Weights of a small transformer language model.
Size: 10 layers, 4 heads of 128 (2 for keys and values), MLP 1344 SwiGLU, vocabulary 32000, 61.3M parameters.
Architecture: rotary positions, biases on query, key and value, untied embeddings.
Training: a variant of Muon for these matrices, 10721 steps.
MLP neurons of a small language model. Each row is named by its layer, matrix (gate and up: input weights) and neuron, and shows model dimensions 176-303. Each number is 128 + 32 x the weight over its row's rms, rounded and kept within 0 to 255. Numbers have three digits each. A neuron's up and down rows have the sign that makes its largest values positive.
Before each neuron's rows, "fires after" lists the tokens most often just before its 100 highest values on Wikipedia text that the model never trained on.

fires after: " |", "|", " No"
L6.gate410:138139131141144097110165109141134170081123128135093128143089155140121123117116136174136163111099112145086118091051128129154147114156086179148073110066118094131128137138146159143081065125184079103134101192135149172128190117165089089114127145138134159119150141108096126150126191132171129123180087116118145093169151171086097129175172134120116080122156136135165170087194094109161134081097
L6.up410:130089066147155131108104158146158104156089163161151136171115091118077112143128141154149112115136071079131178142127156079178090201129049047080130073154171124106127154147074080081140150170117080135137126098163111122103147112117151166124146156125145153109123093115074100103112152149139152091113130115143087135094103125096088116118183164183173149172156207140198108101159140121133119166142

fires after: " (", " ", " as", " a", " to", " and"
L2.gate1001:122063095108114086160173134192059143102138115098167131159147106154096122082128122106099096128130124151144062149116104066138157110100101123158167149118116143127076129164096085107108128087166106167125153179103132145117105132030136118144086132151090149155108080185086124158132096119131145138107136114142154136106147193108145076157167120086106164094099126201142144123139151146152113111096
L2.up1001:091086183088146150093101158113160160146110154165159196085077186164120138061123128113120117143151121184129195072124077126129091093118115126155081147140102164098102136163154115149112106107107096137156085145070121127075097150074157086165088120075146109111147159157144133081133100121129171124087110145138180109153120180083076176102132139071103145110134139126099115135100154128108146128144

fires after: " |", " in", "\n"
L2.gate1128:076133127117109098166131182127148088160097153142131118080120121128101139117142176138109149165144157184151107149111148111144109068099194130098130159170127179158147127135077127087149155110130139173189143128094184112095206112125174127102136132105115125124153088156157151115070127092136105102167124127127125118172140101155116080094055089179102155141145186134108111137102103120101198127100
L2.up1128:130126158112181085107158127134100113093074113136155130137114126094165106135154146134077128178139124123141073142097084103100152084159148086152123114115164097147175110128090174113094152133143149098154135088119117195106131133089148134109051119119146151104149137153130106142067153121089109164103124144153144087135119170157113072110135085137098135112129117168116146108113131108177089165123

fires after: " the", "The", " The", "\n"
L5.gate333:132142136145147155108111145074134103138124044141133118136169095145177100141034144093180162112153088125109090111163159129115116187158154198186118134139125139180127144082134157129106101168120155141081072169102086116113114072133098092141169070090138146120134180083106132142113165106095136093116113141113083109139137137103084179087118061167119144092066078129150124099073074158133172178163
L5.up333:112123156131102131145104137093158073126030115156151132145152114121079112194156098130101181144113147099147118106105064060087150183084121145123092097153137149139144095092147128142162139126153083058180107160103128107077133135094104135116118117079111141141138149113030135155140156140130183150126207106172116108132105095106123155114089175132156097124149098149153113095154118228101150154156

fires after: " |", " 4"
L5.gate349:119172094251122118116117144147157121169073097148112085116162170165142156152180139092145138168080128089113132130110190154100103098109111122139138165133100131118116174134069175119109141127113133128095111079133180155181123116150151105183132112089189152116145131148121085130125155147113135168153100093149115153140154104153160127165142110123169132134148140192153157149087161148101087104140
L5.up349:162150131127111164131160143156171131173144175125158111142138170151123140086104131149147095089163153101166173073099186126232105197113124120151119118131192134113145137177111063169130145170085154125117136075148181163128082086102138093100165146128107124128100098192089145079071119147129115154096153174119110168134167151147138157173130112144160128152121105100141084142128084131094082145065

fires after: "\n", ","
L5.gate396:207099127114188114106166105151153126224140082138138087146157124129118114135166127079143157163154109180128112110173090127144133079154115163112111114086098102167112101153044128152153172154142113141163124146117123125126084128131135140114100121089117088134130126121224096080173141111114167086099121145168119079159146091133196111130175091122127106102171076134198099194090087159152119155137
L5.up396:146134140067170055107155122117081133108124127110150116130125127142157108112134140129160184145123129048135086136178125169085141090089179120169155137162121090120088083079137083089108086140083087129115117121162157141112038154133096151099102104094059098128151185141058113095180101149102137060151121099114151144136151151092106108167044129087129146167171137135096142118142129097141127190139

fires after: ".", " He", ",", " The", " \"", "\n"
L2.gate161:173145145088128164071169135161108100085070077122087101147082115110108161158139174113131060134137071145103125165122179136154128072101081128127126171122101073172117107135139170176157120102147112106149175112107171143135092065139087148124083122107121113158149102195137119146112136205109063153141118102164074128101209142141121084146117070116146153110147150109101096130111123133174168171150
L2.up161:114121090049161096135143180147190099140137103129131156154121104078149077120082169117198167096102132130191110166144155128158099081126208140184216082165175126150101140140134155105143122120117142096111124199146113107077130116156107125096053122147098092194167094126075127138123110095145097105097119115152124128134175157167143131097138106132140169121122133157157117113100112156073141137164

fires after: "|", " –", " on"
L6.gate571:129161063107089157077121118168131180158144119127049175168132118126190147171194104103102097119130050095088164056114128146091131134141109137137133068090075114113198124090113148028118116120113157141132146185170101083144135130151162096138126103086194115138101123149117081168135058095160091086086087171144069079115153085096142183136115087152112069106174126142120160100154098118187111150142
L6.up571:121168129126177087094144138175081158114150102091156154132095077133138188143105123122119075151108163169103093086176103153104075084086107133165122127152134109088103114137128104062162079155133105145104152051135130139090111095172137080108128128188176149125079146154114135156180123136122143221150136172159135134066141132117175172131111087070089146060114133166144096150082091108160127130141

fires after: ",", " as"
L5.gate771:113097156131142163148196077157107152107109091123109141087113122143070132105146090123110145060094107123088066178064128140095119138087099195044143107101126147199132137115092129089156125093123086110182109142112126157139131188129108151121125109180201179117143168169167177133159125126102145087150102073140114092138185200144088151112139108179113077176154045121139144057152187148126119156111
L5.up771:186189191125131133121099132125139050132088178176118141095128093166157148153128153200146134074164093144112120158165095118112086102163107125133139112129119155129106094106125128076176116095109122173126167169074119176150133105147111154166128164166159078121135150184212117101059120075113155094063144118112110112098222132135183136127122117152078149106129103087150123075125136131107141163096

fires after: " the", "-", " first", "–"
L2.gate1294:128127133086128107099070158219145151190102113132166104142102193134131068153096132125151124122140084062121091076077124206124146127146103124102113192206088119193130174158152168138091122129110118149143119116119134161125135121111150122117128169122144121120126074153115106122171085094130139132122114092165103153157138188165165170152120123099134131160118153140070102125169121127120133089071
L2.up1294:142060141180137183152075132094124105128143123146179136085145130083088140136079160102122086150153122137125171167112102142155122116116126182111165124199036059079114165124101162149026129096131177104100069080081098121155099076084089165148112148160175091156107091117140146142178168146121118111138148106118117134167119102115152088155185162141107155083140124089065142127126110128195079180121

fires after: " |", ")", " /"
L5.gate316:093101099105163161069167146156161173086168153165134116140100153125125186151033130130055127112128132159114186102102110104154119195164141141144138187138141142121152162154108101107101070071087102088127145163114173151140097159163146119145161093186117132094176139177140135124115117138049085102120086149125117116184145168149089108124156128111103158099117083115169138148160116180080124121159
L5.up316:196097136128143118136196174113053145082133136155125092121093105120112166142164126129171148152135107158097130152043102084133160108166130185122154130175100136156180093138188138134071127133160102029169124143151160123093111112148082149134096094085154135094107155098149119124101127123105143136156129107150127129109133099141149148094129136129165169163130099106126139130128163127142166054106

fires after: ",", ".", "\n"
L5.gate1312:116080091190174101144184099137058130081164149134132085160162138106093132175148143139207190158105148157122156125139076169126129121176133134141144110115150163126076130100125157156159099170078098117126143169111123087133154138145149128180081206068110145111143113131135157090145116120076130114141102092170107124139151148115115146181037152182153120108148143095175138131140154126130120095083
L5.up1312:129115165191124130130166065180107079118101123117123125094209122159133125151160134164139174117165190134146107118164150092113152080158155126132130111137139120111116181131079166160131114136074134022143068131137137190098174112128165127116154132129126073140115147156126156153130118098143163129144147052133138063173213112090181094136127069202145142100166114084109169073166155170156116085118

fires after: " the", "\n", "-", "|", "|---|", " Puerto"
L2.gate738:215127145087166109154143136187100110086137116133181182108137107130153147126117145108202149163163066138125148216142139178122116154195080189157149101086129082118151152164168128155080076157150155092114117147124129144146117184145113200146147110155164124143081116069128149115141093170127107107106129109099128154147125159093151129130117082142107136096138070131154160138161099075103107139105
L2.up738:125112116154140132092180136083143152176091094086144124131188170072160188133149156198165106137086169139147053110138141140182120094108135120116167077172178105122083098138149103095135145112122106112116105091173184139080143071135101095106145158041161125106142120110119120193133127130139106120181117140098103080119189076114167114103155133142119168136122149139094044121153156067147134074091

fires after: " and", ",", " 2"
L2.gate1277:173085128089098115116158094161121136116203126131154179080104126152126124140177094074131085130073120095118102174192107158136105182168154125085112136094116102096182096126104116146140120157141126093155090141095118154145137158134089093099147157135132123156174130186139177121176106096094143159172116101119103060130205147101121132032106143143149120089107107135125172078153111145124118179120
L2.up1277:151180119149196167192144117161095126144112154142132142091085195120080124121094072154175161122115223155144165136162130111092139114082113112150170176131119167087132151141158086157139116119123090184153159147078105157145140120101151154100091168178138097174116134111130084119124114139121129129148121113125141109129161133163049112169208123162140138115151072133096153132128130113153104187128

fires after: " b", "B", " B", "|", " A", " were"
L2.gate622:116150179142120129138072084171113055120142148094101106128099102074159161159140116101061159087194147150164077066086153156048143130141115109119124170147133166083117144086095142136097088120120159127177111092072085168152127107170141122159151147108131122140114121145121136079093080140202121091151084115150167079109145151126087192085143097178115122073131124168176111092115066079103148118136
L2.up622:104137164071071136139160066144177115080111123116064133139150169121140167204157157125107045124123159133162068116114156207130188161142121148160142116129181142148132107147135128133124120155126182061114074206188113137148047155160151130078093061123125147091149118161101090154154076140086129134123159115186093135140104071160137148073124149153090115092039165108163140147133121121107115120120

fires after: " ", "\n", "{", " 0", " /"
L6.gate638:148133152114168149117080096110117100119139116141080140103132127138138185071086140146100116147158075141069076114145146170152104191190145115128116114190210072144162139140073127098114129124115196086129098068114156100121135111148181165113117090096129077117134080104151127117120182119066084067159116072110122161154106106092164123102192128099166079147104133072124106143163093035114119158157
L6.up638:132096082111140171087164120101149152169139133095128113138107092123103152077154125074116100139081119092120061086109107149127080085118076122158124138144090053117169112096162160120147160144131212160123132164164132103091121119083124167164156101130134147101117057162142164113145090136088097149126104153163204191095182111143142163124140071118148137116112130116134112161163115134147124146138

fires after: " |", " ", ","
L6.gate759:178193178179129158123132087163134111115162144162140134077112048121087134140157124131148152120166192060126177105157124156099186087080141108197157097154146109141150116126116125115153119105101164130162123175168100162158164079153129121128144121057156160160093062137121094121130195141141113135180110141106164149067096133196125087190078151205104118175172098175113124129065116111122130100101
L6.up759:098129149128122127146128098135166074119090121097109169150082128105080106153091118138129082225121110142131105165135141106111112163064098094142136117121180150143136113144126134147149144115108136077159124153065151126118130154101129142133142120174134058158126092114100154151132118129211114120165115130105154160196113152136094074134165115090129103098150150093113133190166164057126101188146

fires after: "-", " the", "–19", "–"
L2.gate1288:119171130090172108124072112164080117149208085140133098164053111162091137145188129163108129122141111124133100137126127187154088126128104098100166156139095142103067112086119096151125153110090138113117107151177157168151136108100139111101115123097199152159133082157124210141097102121070099077137141114184138121171160130186125178154141139126083109077132148108101145061088119141153113089134
L2.up1288:170104088087131126079137109133135115141185190137167094167149207159100116119116160097138097129132132159092129118128157123142131162144149144107125102109152126165113097086137101170047058090074120113119143199115109215130132109129113164107049132143175102175088121115173131154092163110104166122097121087133110073135210156098166166150144092120134165136108120099211117107136089163156113074111

fires after: " 3", " 4", " 2", " 6", " 5", " 7"
L2.gate595:152152171097089104097107089106121075122140102136156103194075156118124153091123120100117168118087081149118183123119103129162142168127153121099074126140112101146084130078110193112099104152093196107140180177111147168137170103108167048173127118130135142151169100127132137140166174056162159141061120149162158161097109171118096113136157134119159063140159138149214108125156115128086095158207
L2.up595:140096140133125118121146123177113172094154194055119139163118082133092111097127077118122071117108096133108114107111112107126133173046179137172137163095100102098118172152085134110122150176107052117108138136082128178138113143179108103096139108123093127220131099181139162115108111113126143130120099139154103083121131129131070129156141171161100133147113111074122161113207093152110138147131

fires after: " the", " The", ".", " (", "The", ","
L5.gate852:077138150107168107058110085123118136115104049147137134127082113117162160141098127204134134100087137095154119177152157131106067078146146186152155110148073160165141160131145138142165135108062124188135086097097106162116127128110096113145089132088120160109126174136106136126037111072128132152069082153117111078110126094057078134150122124110132156147161158086172121142158162119123117162137
L5.up852:113115144118155087117151166114144137118139128136182113208108158144102119052117081140079131171094155065098144163129196103121066059089101081179117134135119101124128145170145138139147199120122118151157106173092149098114128140137092150094068092100176136118138129096142171062096167088117191182133137162194175116130123127059140132140117113167153065166082142165147095100145076147102090129153

fires after: " |", " 1"
L6.gate372:163104142142144116140099128145166105142063134142111153127130083148143113130088114147134114127074160150143077095072149178148132162146147119065102099095148155105121126167114177147121074122143088119148118104123081131097156134112126176135114065111122204115196063096142140161140119094139170133150060170134071128123119156056089060104138125122072126109178122144087092106111092172064182137185
L6.up372:165114080099149132080158104131136173150155157181198036223129130166134130108152106111103063154124102106162098124095122141143159147111098151126150121093090149162140105170159074130095146139058056107127102130128136175166182096157171149151123165129110161101106141126153133137168108148102147132108133167127103161153136120157154192135143172122117076126103134130085046204123127124121085115111

fires after: " |", ";"
L5.gate13:176103150158189125141137186149142114092159127079151081126094120117184140155106116124152137084092119134139114155107125114078163149113111149114128191190108120088152097074126101112055087146124125182154053150143107177062109133144091135125145138191098173132090115090146109189152174056143102189123094140146178062084122104117141117133104146169216135100071190129158158100131124156157090137108
L5.up13:093167115127139170134131096098122171113061124103177152136176130148156111168117100156147085140081093102147110145128140096133215179199143116123139117164153161052168153119169125136183110079151135129132081157154150106171080146178130141167121147149123057126123065156084133169138177205075129172102112167161170205145148107118119137108179159107116117179112090145074130046054168142128124156122

fires after: " ", " 1", ",", " 2", " 3", "=="
L2.gate37:085134121098107125117145128106126105154117124146196148135138157110113122164136132128171155196148160130165110125138139147190180171089125126074165067120076134067159168103169153119090135137117072120109118078133173157095156116136148132051128069120204096162099061115106122081167157084075172125103093084140145095116139153121045104141118125155105169116097138136133126098180105141099110180148
L2.up37:128151122143135073113135138129062095091172094172152127141067141136139088107140108164138092206149131098152190195104126117193147159096161153130167068124105088078155164164134095129112172164126078081075109115093139168097129159098176202073103138189106115120134108125143095124124149104140142072094159133141137184205077093169133114148213144101162164106144110106144126128148135111101155144050

fires after: "\n", ".", "In", " Released"
L6.gate1109:132108114130101121079101130092086083115134172164184139135135156064173131149114133193080132190099166126152163110123106114148102154117146131144103166091136155133131154181142116142107096071103132109162074136132051153135108105177115136180138080041110085136089124133105119102146144082134128185115134193099095110170087149088140109096137146158150176169145113096155092107149122104096087140082
L6.up1109:145128078129169162132119155109148176118170109154113118104107109132168085149075080043107133110171121144150136094086157085151098158154128093135154073168131148106079156119134204129134091114102101191107157155160126146143110110104107129143076106100142166139138129193076151076095125201098112124156147112152073092121196162092177132124147111135084075080164129123067126100148158149187098187093

fires after: " the", " 10"
L6.gate1064:131148164093161109101117148163169025124068143150162192203068174098132115090177117102094185144087140111109130157124097145105115126113125151104096106093128141163167161058139098172139111187135122101156110114135152171124114181139088090128091109091121155162129100121157145118137106148104128137117192098104095120176060089072119109159148112165138154125129132126097114122236095099127142078095
L6.up1064:128066056121158140117094173066108158121160118161176122179234175059177134136127178093120110129099127179122122088109097130085094123100151116108100110103108179095170129129103113167132107092176196110149105121094045122124058172079132152089178111091097107161116120175158111202152148112066190098119086108117117174122141109127121134069131099129149150149118178139153118120133113184141128146147

fires after: " |", "\n", " -", ",", " USA", "os"
L6.gate12:158154165183124106140163189128115171158085162192127180132169184126163172103114130138086154071167146140158127129155129076094107137159120119097135120100216127099115121144162156076172126138124130195173129145086066183112141133167098094080159106110130119092165192136114151173102176113136151116101154081133146117147168128134158140115126115149108132185086102130152096092139126161133116079065
L6.up12:112109151123148076163107146135112086053130155101088145065112152158060051113161087118153093091124137122156203083122111108242120141082114073084147105093097148081174078143109145161079088139139135147178141093091099132143119154201145183152170128112094134092166118175134180101109162122118171136080152170130065127094069134161160104171103116080150181157124157155157098116150119208147150119147

fires after: " |"
L2.gate5:107147125154131140129128090108082097100100111039147125158160144199119117149112132122144077121076147136172051155156153124122136097123179128097139103173169100112161139129124108141184152139088139134157115121146147148105077061107162140127138136096133105137166121149057099135067143111173152066097127129109095115136162168129174128150169138141115155080141153138107115111108090146138142129250
L2.up5:099144098108092240095085142082139090118051071107147106104202133142164121152142074161151137115067097120124194084123142142135156086137107076109132104070115112112113132134159131126109118143063146131172135133086140178101091085095143151099143163137127099109104120087123148162089136052146116072173140069093143143104144095169134122197143166141141141084155134117064109112094132128144164134137

fires after: "\n", "."
L5.gate1048:133064110090107115087094146220129129106151176114145137141120075096104098114095139071115148117078120117137156080179082147106107117127105122180158156055139150110196140202067069174121180072189124141174112127148115104125149102135114154150122136117147152098108135142133123120106128101153207078146109077165123106156145207109130179159156145146161124072140130200052104118170117084145125128139
L5.up1048:141149094144146121145112169162107072102131169135162172131121125084118093151176132129156127161094160153131128114142137180129146167144150165125109103112163178126125079166177105164153204180137077106157125157153091107101168104135152139115140179119125092157095119176170126156102140132085144067086124098158121110140140144168108174138147132089160137167094105107113043135096113189168076169130

fires after: " 1", " 2", " 4", "|", " |"
L2.gate134:122125155067147095147077182162131155109150109158166129059115165180117155161094096116063112161095165156128150163127154195168114131113096142135169106105140139089120178107171167139139181117122154091128170201150072158076118109155133090099117145098128112103118150097103107146116113097124115104082135153139097140126106115082147077145144184105134140062135101143079153167181129117142085194114
L2.up134:163148132192153165129173098133164153170129109131165105112107168129157078104160061093139125127107128151122072154069181125242088155032153147181155189115111181143078128106066136152103078026081109118051058146133114167119123106168111121128115138122137120175117174144132176190107102112117108068198165158113169126093103126127115179131159161137141145113166178143149071146167120107167167141125

fires after: " (", "-", " |", "|", " the", " "
L2.gate1080:126067142161117130169135065162146131154139127191097096108100202193149133163123138155127151109141175181127120116136181172096127120104105132090089124109115108121128098122132137137109123160180139134101101145155113130140079103132140141109141101098118133127096094113146147070162170096113122126111082175124119093147147143109114100156135175171135124156158103123094096171139143085147177147096
L2.up1080:149124065145070191126134117113114129136121101106102126142082140146107192139157061109091075145205072154143094130104123123149137135128121067081084111152097109131133157119184154104134137106165161168162076130150160066139118135169108137107148159150160207120113091083110066146109147146149095076154138120114092145115166137174156124100182159125140159138120112117090104089067111109140141158112

fires after: " the", " a", " The", "The"
L2.gate179:133084135072124161080076080135139143110169195125171127151122102137181135176139096104156081108090095031100125135116084184141058098104152182130138085145150125128125129135140149156120123157127181102156157168110105102139106185154165147145152067138121163103122145156106106198165140031154183172097101100195105145126141124099135092096079070199083170152126076129123119118131139091130107175122
L2.up179:116124156177120082106137177140156109103145075090154097131131129137109108170137108101137158095100113075148133118133085166111133142151039125118050144123110133116112161129124142160147164086147069119146147097135077158151072111137175120147132145166163189134157140059115115089138103113128103184100106226184120136101168160169114108112168124133202132108124121131128112114119101150161067192165

fires after: "\n", ",", "The", "."
L5.gate878:100133146104122151161135095066138242134186160160126088108115109155124122165129126104115129160108154087131113100112108161157148091114137161058113123068102136091121104182152089126072144113146161115139157135087161103158109155161123095086085126151145090087100165101190122147143107156128120066138068149207130142149210138152156088146137082155147126052185172148146150124107139063204173145101
L5.up878:166134176135074127127119159164128136167153125140151175209139113124171116147192174210143121123116131093118153123099087159106107115113137146177138132078155178118161083128120138103255099158124091105153103166108131106162110136108172212118073118111119147118079136091105063120157129168119110077185124154107145124120147095105086170160094113124183081118132159175103108120110137139104102119088

fires after: " ", " (", " \"", "-"
L2.gate833:136128126156104115143077156179091150105127066127170053152123068120118096140206126128116126148116178117150127107156166162148132120171156169198137078147148117142119179104132123167142115169125111124170096152098179143107189119123142143160032193097121137139104030100135106063121087157145090124144092093157137131128097153088133039127103130193058117125143092116164130175121115130155136164138
L2.up833:078153136144105095153074118076111123124122131097171101163079153183145143122176079117099106117079128138110103094182138094142117077161134199146108112132098087109195121130121101156107188196125117226154150095077144136120160100127134113098091081107147127131082120141138118105097123167123108172133156128156140117193107145133147172155137138163048125087110141184158104126146141140167099169133

fires after: " a", " the", " an"
L5.gate1166:128168176110132125150077163146168158103120094084118135153142087153141132114079155126169157122128142127103133118072098132042135153138108102154141081122075099160184082166177092152208139171036177116144163160110125181157086189110101070130150152090146148172078158143125101103076125095114202150078133115175132163134058071119153112100093095127117150105116093169085127162123094089171123153113
L5.up1166:112084112116111133042164087090109096167133129116116136127119104100142141145074172150139139111193100118155198089105125124096118133131178172083140172138155133175100136206171140139201137129095124180144132139059108200142145170107106180102132115145147129142089125110131121169138142117171141169138131134143153109126115177077114192109143169166118157093111137177078136161141158196125203124149

fires after: "\n", " |", " medal"
L5.gate1139:103131125086088098132146093099152171027111155097111121124077102108142192153106173119060121209108177122150110132083131152119203156131154112137108131101113069196156130141140096142113124117091099103151110089157140189115116110144096145156153145101172091097158108072124154150106149055155111138151161147106177065120141136157105165141116162169143142108123105151099125077147171145100175109166
L5.up1139:108113111040160124139123042062187172067094085131124122173121089090194163138124154141060154176152086136112115171076128152105105136131129082156115119136166104136118097089164102179080063081135094176150171136130128186174147137100104164137174155181133142133128093074078135161103189135100164101149128110121127113181118146177088132155124174093127151136068149178118152195175137109137111110155

fires after: " ", " B", " C", " c", " 1", " the"
L2.gate1335:141099117070145167084104161176114116097095115102134134131131185105131138165132110143120165102122179155091084083118148181155117147086107099140127145158093100091154054129178124181176113130105085130125129122065113182069118136182096121164133170147131210054117090088083110111062109119085144191103129128188150158144165147150101120098095126158135140128162145138184150132201155108130122130075
L2.up1335:126124032076193123115164102110158087133152139142128112179162067135149133086160123170094149151154084161158122160174154154122115152096160160156165200144137127200057090154134071120112174099108123148118106085076064162107114096100167121165123177116159094153168082128136149162085204040091096164190115098088121155107086112153173115103165109148133106074159133212084154140134150144100142177157

fires after: " A", " a", "A", " As", " as"
L2.gate324:154075133098091204120117145140160121133173113168115142116181116147159140154184133103160136142140126152192098114144156074098150124060090120149080126191130101168196116120133163092165116150099172152156118144115123099129147155211137098173155138190131164109159130157203151091114152123085151122195073090155112124134106177118153139094092124117178179089173102043090163114117129166147110106127
L2.up324:052140136124156129070048110085108090150051115111116143086143130159090068182171094091133136145186126154124111120114126136118077091178096111108138090122095192109112155176202159091170160117159073169157152097110133189117175112114138190158150073099099091081113093128125161075174167120164112150055072106106130073109119120120111161181147090100061094094101137151135103106118159155097095156130

fires after: ":", " |", " 4", " –"
L2.gate859:173068183126128174091118106129109131106072102164174038111075130122123141100137111112124168126148141076159104115094112143141148160174068141125120163138168128083156172060135133100138138122140133089084058141083182092150157137138128098153129171066147052118170116061136095158142094172116146091137141100127124185147107133177212057144042128056176102153163155122097153141123143120139136116097
L2.up859:159120140147187192122087090084168165131092129166107097141096115101148131199144095160151168214134136149200096141125127166143093168159074079145129132121130143092161117066131143151151121093146176128093089148133160118159149157145197119182146149142127074140090106144105098223164139135120109159104131073119169123107154111135144115118107074053198127159085176122156118103138113103147146142112

fires after: " as", " \"", "-", "mo", "^{[", "/"
L2.gate1041:089148143115125066135108059106085158110160120160112120175113131101112148195073139089149117162113168101140191145112122115120114123128094082106064108140064106069076167091156145151128083094146163086150119094100159119135149105133102106102180130160178108160149147134149151088167096082074120066141122096123124152163194095127174148178136122160199118103108133125187177071143130092103132151110
L2.up1041:148123170138095102115093076176083110150137212133145146116072135151150089140120166093147117086097127105129113150141151164184136090114082109138154090127114122100138068106170105097169185132126097089127113106148061136085114158167112156179081137132148174123216136102162121105131089105143116172104108110092159116074110136112146140115092119128143116123202063145129247116177153138091190123113

fires after: ",", " that"
L2.gate600:079162117125087143114144153123162124129164116128122090111152092152154137129136195153138139078124157179085134137118154159153114152134111129082187100159063106121134116167111099134109170118121166103123150159084054165183155107112088086140113115113188172103139172102120125138135131113188102090133095131123157094124161095126115102132116068166129171172113177137118140103082158104160188116143
L2.up600:178147137060145155108129167185108183127148109209184131119094116073150125160177146090079124170136125129090079125155131187135142169123109147108157102107073118133136082093123102111147098096122095109154104102117127112106197153137154159149115137134074139096176047103150132112097153069159114047102158073157141146095172091146214136158106080100144158136148155132127123110107157171115137110131

fires after: ",", " backing", " R", " M", " United"
L5.gate476:159138157152098120115145148117038122172107090082064104105130120088149157094105157174169138115179104123106099131066175122134146131192128099092129137165143106166122132110046099108094198082154099131160149155144127124115100119153091158150095103148140136100106120162175136096181164124069155144142110144113161136193102064147163139142065108175212121134092090125136113158143166089154107154123
L5.up476:154152087146110167118146158127151107114167173131098191097116085129153179139126173113121173114144143136152077078146150137125140145110163058117171039134092133148116095120136146136190119108121144135118166167098119150136068129112186165117146154173133174139137138103148128099132119110093121151137091113140096136109192108118158127156089126099175133099137114109126099077140139155161144145111

fires after: " the", ",", " The", " |", " be"
L2.gate469:144164127145123149111172112155158157131135150116083137131117186158142155111062155140136112154040045145091123161072168160098156166129154120106127120173118179120122137139157119181130065112161135123142077120115090120183124154181091135063116145140167114147140190131152109152111131158114154099145092104087097077085088121105165151172090143146133198119134116106145119090125071176138078064088
L2.up469:153124082133089148099099115156044154097143110131132143066100151167144169152080132107075128143162101066125138132123121181154160172083114087135134092131106134155102144138131100084132127110174152211107082161128168124153153201111182159201126123195120135190146099133128149160098139104137168140115123132095130170094108143107151118107125071114090132162143109079107130137127103121086102155100

fires after: " |", "\n"
L6.gate245:113096091167142088113126061136180138196118132138101105127116118083160152084119154156099181072157128104168129106117126097125119073060131130132135093121178125149158119147148126173071103095051053127112141136143123161034117124139165162085150127176097092117130111105138106071134126125143113167056137168130182109178132154161092139145137139123164145157073191146108106122121155097093195158109
L6.up245:101155141051172124107158085107148095086100104090134166157166114148078149147162169118221077109117160116103071157148155119121103064113128144045146104162141131143122175116163107143141162134103117058149126098093055082105133155156070113091121120126167143142119156159117137151089135141116049139182092167120134104109131164156133129131134113106116121162137111122137129204153109105118112055156

fires after: " the", " The", " in"
L2.gate71:095093124112120119110198145115133083100139124143139164113097099132124171150136067084163130137148122164153069119118105090125116168133139100136075132125110190090146187177120157134165142157093148151084124105106184102107137155078098141170150079095082162105142055125108058127113186142166121123132072125078101156124125083108131158099106144175162136115135143120090108036149098164102103120132
L2.up71:151147035158107127093095121140119139080094115128098123110116115120140081103139180117124112108149132122147149122144116098111159119134077170110121118155138119146121141110166151121131074123143100086082138071144118125106098176138108147124133087099067060193137119117133038110200156133170189140076147163168123095106189159104115212119151090123151102170133081125095146110090096128179167204143

fires after: "\n", " player"
L6.gate957:150071182111100115158113142160120113106095158173129138097148184153156101150088107176139096177093065179152164126160073136095158154158126142071152136108187089175132088104111145118106128167148125161083122123122119084124185108142064210109121185097115112197107121110174143175172094104139091099100157144212071109163126136093155079117083145133143076085093104121124106122118082088163113116069
L6.up957:146107111158058133088123073195080155086158140074098089181161153127091101129141109116141167153127080101111151184136118156159086120158166131093097129086139126175142125121134172126135143125132057119124070166130115147153199068195174112132159189124172102167063148143131130114108216155153165105168151075131084136182150121156138185125082152116145098139088117158075116141124117131095172111105